Weights of a small GPT-style language model, trained from scratch on English Wikipedia.
Training: a variant of Adam for these matrices, 3991 steps.
MLP neurons of a small language model. Each row is named by its layer, matrix (up: input weights; down: output weights) and neuron, and shows model dimensions 32-127. Each number is 500 + 50 x the weight over its row's rms, rounded and kept within 0 to 999. Numbers have three digits each.
After each neuron's rows, "fires on" lists the tokens most often at its 100 highest values on Wikipedia text that the model never trained on; "fires before" lists the tokens most often just after its 100 highest values on Wikipedia text that the model never trained on.

L7.up330:512495462543495508498443474459417513584422510424447514555467420498487522523434494515534455537486652531449470426501550485472489497458505448638506479540498463449491476536458448471414477502462509535569496534541590504477535368496557468455560402552397452461502502557456501482510599497533525478
L7.down330:506516532520477443483572533536497502505548530439539492557546532426503535448469450520525515599556490399506439546453457518493510545484397560461518473538462514462587560534502443510503635463447477475529543423520478537483422525486443531493478647466503445496491433467471469475440452529494570412
fires on: ".", ")."
fires before: "\n", " The", " In", " It", " This"

L8.up92:534481440529510479518490564529444494487506603590519529563541537557534511450499532507534491528536504501532414551525471591450314551497427449498563467529391551465485548579563441585453480485430478429507529471542526568431517495492571471448536531535511431485514510521515472491513488548540500476
L8.down92:576501469456504493533557564469481545475522513440495431533548481499538526399477516517523473495461396457514541552419526460472430469471507577531553531498448466492543579489509519495490739434457442422482597523456527574502461510468457524479529549525490487468541493467498446485527481544462565476
fires on: ".", ").", ".\"", "\"."
fires before: "\n", " He", " In", " The"

L3.up29:490573499490508501517476460446497506473561546494499618535539460464527551425449558460538498505542491489481439573505431546600371448476600542552482478561477502450464506537466510487499367476470421494546598448515571493458513494355496540464464461515545455516454500491579517490529505464466482547
L3.down29:477502458447515623531536563447542426495448598505440454468563534621534495552535531517500439474555494414479433501515496506532561536428583363607479496573496445500539538533362519441580516510514540536484559478521541542487496590448553449533479515518546511439538444515449516527582496566428568466
fires on: "|---|---|---|---", " sc", "|---|---", "|---", "ive"
fires before: "|", "|---", "re", "|---|---", "|---|---|---|---"

L8.up633:521578533528438562546517496440461531589491579476546496530471483496468492576429450479569470529581503566515513477516464514510486574521449465548527419514441540486506571469487467465524436464489523569486536497431531582438572445443507352649492492516423396552466511551511471540443555513490394499
L8.down633:424485510603499483505512521504437421427537498515488466423494445546543494411584502545473533555439559508490464447605463527434507460472484548539584509490506517455540425640518462574416490552506527485507475498572465470516607564543511528515532489485553492513526410574409438637380516557508489449
fires on: "'", " resp"
fires before: "s", "on"

L6.up237:474440527386517532539443521496459421437497588503453508467507502540513475491481554482497445544539487433581400494516564477518449506440591470491448544529536519605472428576352364521486454594574461465517537548542513511518502487469462407555508514450467511501505544435494557528517551593524496567
L6.down237:484592505462468635481589514451519459527400468463494524530496534529458536419575580471508433559476527510472450501504386581465529581491472412467500416556447501552536443549417503488521405457442558512601493486483488605476485561553509515438411484535548421460550499499420547538459566564490496496
fires on: "in", "|---|---", "|---", " bu", "ile", "ro"
fires before: "|", "ess", " ", "ilt", "|---", "om"

L7.up218:555543452556562531496413488392414455494426524487543528557511442507528564443520642506586473559473547512403367432543526522546463525523519514564472580563479410385481476480442539498410454545418442588502545522564576511453546413547634446554583463530528471481530507498501585475520575482516437472
L7.down218:598516502556485449503600519490540489524483468502508489528489478462541573462452465552552543587580435514573494532450534496485451487445514520486569515575518451472579597523502436516544611509466447471539524435429417605588429526452480525465425569575526490558490484469457481547522487503423516467
fires on: "."
fires before: "\n", " He", " In", " It", " The"

L7.up565:534529463539492460506510513566334490537417567475519497574532447528479521539551495464522452577589557549511383435516445517486503540487471482582547539529439494486501507429527386526427490498493487470538499577552576571444573442495557487523601452580475439500539525471550438519506608431508454456
L7.down565:537526554468451409457528538514509511482490509555536470495532456455545521446491552531587494500534455461569485618462527518462500530485503543509450539559514519558554580530487481540581633387418428452498479448470444516527449539457511480458534596533512469549473456494526464450483459508527602446
fires on: "."
fires before: "\n", " The", " He", " S"

L7.up384:511637446481517456560482492488502441497514629456531476514488407496513462404484432485577567552527539524554455508482452507529493432535539534516448447541524435512466434513548508443465499484532504493522528496532443544507564382379529465552570484580480484466433523532549452580467507427512406549
L7.down384:524515396575533513561435466547515434432499531584532545498472586510508508484554382439421532514601485478537526535576505522476521455479504477499571574535481501497585441545486476607499409471531397472445510508527500439487494464501550467426519558514526448471478510507535391618495448454581516523
fires on: "'", "c", "k"
fires before: "s", "i", "u"

L6.up201:517583427447436489520479553547488463473550524516505554494543467554502526382538542473565460559521484544563503524439506592611362410470566488551452489444535504485465584538373469458506424451531509500583605530465515466462473494385546461585453515462540388451553464540478458516529477500531490517
L6.down201:522446584555498524581585412474519502562524425491440513581505446560562460460489590521565501551484602447562460424503430585563539543478550414489467382627440452501487524486455547511540444538442453471533513439583536549522564555460506503475517507473494455556526523562482557429550458556464557438
fires on: "|---|---|---|---", " |", "|---|---", "|---", "ed"
fires before: "|", "|---", "|---|---", "|---|---|---|---"

L8.up117:462511520493470446542439443537488590555490429440477519490542461469409574510546434582442609501603491521510432588468483418546498558585454470501502493495578449482493523496529380487529492559508547508639526461587538425488463556442476548495569505507544543497524551447494549595490577539522504456
L8.down117:467469445516428467594485425481491453475561436573488522513565485427445445440493452568533506527524470458482447460494436421480608634547485486493468365463505494478417476502453439449476390504550569451490571584441542545421519598480466511454556491460462515483543452447452417444474441599452485455
fires on: " Comm", "2", " comm"
fires before: "0", "un", "and", "on", "ission", "it"